config.yaml
num_hidden_layers: 24
intermediate_size: 2560
vocab_size: 19692
norm: "layernorm"
norm_place: "pre"
norm_eps: 1e-05
init_std_qkv: 0.0173
optimizer: "adam_atan2"
MLP neurons of a small language model. Each row is named by its layer, matrix (down: output weights) and neuron, and shows model dimensions 144-271. Each number is 128 + 32 x the weight over its row's rms, rounded and kept within 0 to 255. Numbers have three digits each.
Before each neuron's rows, "raises" lists the tokens whose logits its output raises most directly, leaving later layers aside.

raises: "ward", "mer", "ness", "verse", "mon"
L19.down251:156108119128108154106124143127125119122097103029162132167140142152140120130154163135129054123082115109113145136146113143114051138111164105091104162090131100178137106101109123140110101150117128139158165128082114169187090177128168135178123109142090118148167147098124182181157101132149157116117135125166107117121140154105091123145138102131067129166116169149157140088134203184113157163209

raises: "ered", "ted", "rated", "ed his", "ated the"
L19.down2485:121204147067080123116108097129154100118181177129169163091114157151130156130074070099110153069202187103124029141161126116116112082162134113112132097128138165131077133165149189185179129145082095164099135201147129129134154178111112117044124149086125120138143202154068153144132081125098114080139100148124084124116099176095156130148134172128142105154139144170145115082143123102078120141088

raises: " of", " of V", " of C", " of F", " of c"
L19.down98:118088081040108133147136104095150171149134138073097159122091109147101118138127064140092121128056137199167147095089139117134132103096150178134150154145152204143120115137131145113155114126170090078132146092120145149132137136131130129088167105062135095138088160120113118098117152146134090153052107118118148115086147060143102120178119113136125088078137105126155140130098109160142069202156

raises: "ale", "ales", "ortheastern", "ind", "am"
L19.down1058:167170160181113168100116120163141160133110120189131148108164108113116072122156078205112125095129152118098175137127124150106060146156128115140113119103170136122225159136104121137135076118134120098066096176081125074122148082148186144120174102094167121141171061129117108120130127112130133140114132122116184099177158089110111103123068091113166176093055124168149094122148100174119129114096

raises: "est", "er for", "er.", "ests", "er and"
L19.down2460:097114099116104075140088068133179193060157136160127065123109121130101131155134121138108125126127141159114116089104134105157139101144065190188116111152104114131141154119109122103129081133100210088123049151125095089139103055123147152196096129106166199085093064211128155158085123116113223124156126112132130109057095103118117183104114153124111138159092176173151153136136184182173105106133

raises: "',", "', ", "'", "\"),", "' "
L19.down1967:164128064087186102129112161130127112145151098110134154155115169123080107157151157066166086150123156095141097100102132134066152097074123113076124126112116195125119136169142129143156138133131076153227127119148134134125132112097142105123133108187096070092130093125112126168121176138122122155156211104157171123115124137081128112168116156123115090064138171115138142119146182094136130099149

raises: "ida", "ita", "ico", "ib", "ito"
L19.down553:109139144144147136131095111084112136098117148060140131130115145129136071145132117100092171119142147132109163095156146113087079119153141162077138075136179190111136119157054149083102123115146119107151135044146132099145134132124139133087143123118131103150166140167138080101107041075092146092195152141130166093117190082128113085104181106137201188178101108091112121150166166165129136109187

raises: " number of", " few", " new", " second", " large"
L19.down1781:178100121128077089079098151111084099121087187140122089165089085158137125171086089139148146118131100097125113089111138138128109137140140171141095045131054078115102101171136121156134097155061115161170176105121168074126175121100087133115123052122111147114150118153156129122129142148142085125141118176100119101155141113113149158177113124154129103151114137133111111090149144143149153148136

raises: "en", "u", "u | ", "u,", "u."
L19.down701:196134100067166109151103072064102141109152150157119127087092128157153104144108091152143119057115144126157138125145150162116144111159140120121159140079164108102196120189180159140159103148113118097184141149149141135094141090208121136097144067157136197120162137145176180110112070117101161117127145105169134155076141210128145109123141161098100129150155096120129095149173138121176184124151

raises: "el", "el,", "ang", "els", "el."
L19.down1039:175123163088093122116153067094177082176116121123116137128182094166084118126148143109157145157161106097140087109170102149146154127102170085099128112114100193095160169144102061065142108129114070152073141127126105157160145160121164146150134140147116110154106066146133168154164153085133086124115105160196111149158093185106165136195136155159111140185126188105132143142103102116163099165139

raises: "rm", "l", "r", "rd", "ases"
L19.down415:163111137169071167161126151139170102076104171093092071157130142130129094189128194194159166122165131177106119084129107129154126085131103123107110081117160147142090136134181152107151129162169116155094137120149149148113089148095105153141169153085149160120111123179167067143154085080059133092174090130073147139102074113090168115125147131121087112109133167072167075061131131116098097121139

raises: "atic", "at", "ato", "able", "atives"
L19.down1948:162080129137091127122117085110120124127158090093099101144130098090139149157101106158077135203132137119171134106117099167109069172131070192145139118099112122193191149146155137103170093186165169135154149063124093089106156133158133166096152096107121148079105172101156135116120073130057159168112123150110158111085130166112116116108156115108153102088075098133155082141166106175161144171127

raises: "s have", "s are", "es are", " occurs", "ation was"
L19.down1689:118156140068159097103123081145144088102165147062140094105144164145109119101120136077132209086185132118126134158137101080126169107165198155196185127193101163124135145159119185134097140090123117107077163108150137109097053185186186097162127084071075104093138118117092093153159070105126130130147130129136140112104198133143148134170143155131088139154115196118129099082178142123152114144066

raises: " E", " O", " A", " R", " I"
L19.down1420:090175137151099134174192109119123149123135125154104115149133106100103149119144116125109142128062187155119142169134165152151137137065113122083095139145102079131079124118135189135125102125126120153124123113193116116066083109131169122116092132143085141126093156206121149115080127163123140142165091127222173118154124095083075183092170161129167148101055079142134093118121164050160105135141

raises: " described", " said that", " stated that the", " reported that", " stated that"
L19.down1685:111114081141139120129123091164170106097084208126185112136161163099164121129127166154170081164151155108128144123118094028176154104099131152062152120103108102133163144180108143190141147067129166090153123127061107141139088101144107164158147073142110161157182110115094147156125188146102127130135088155075151129121110160131075145105113140139135108166070119108138152085145143175173146084137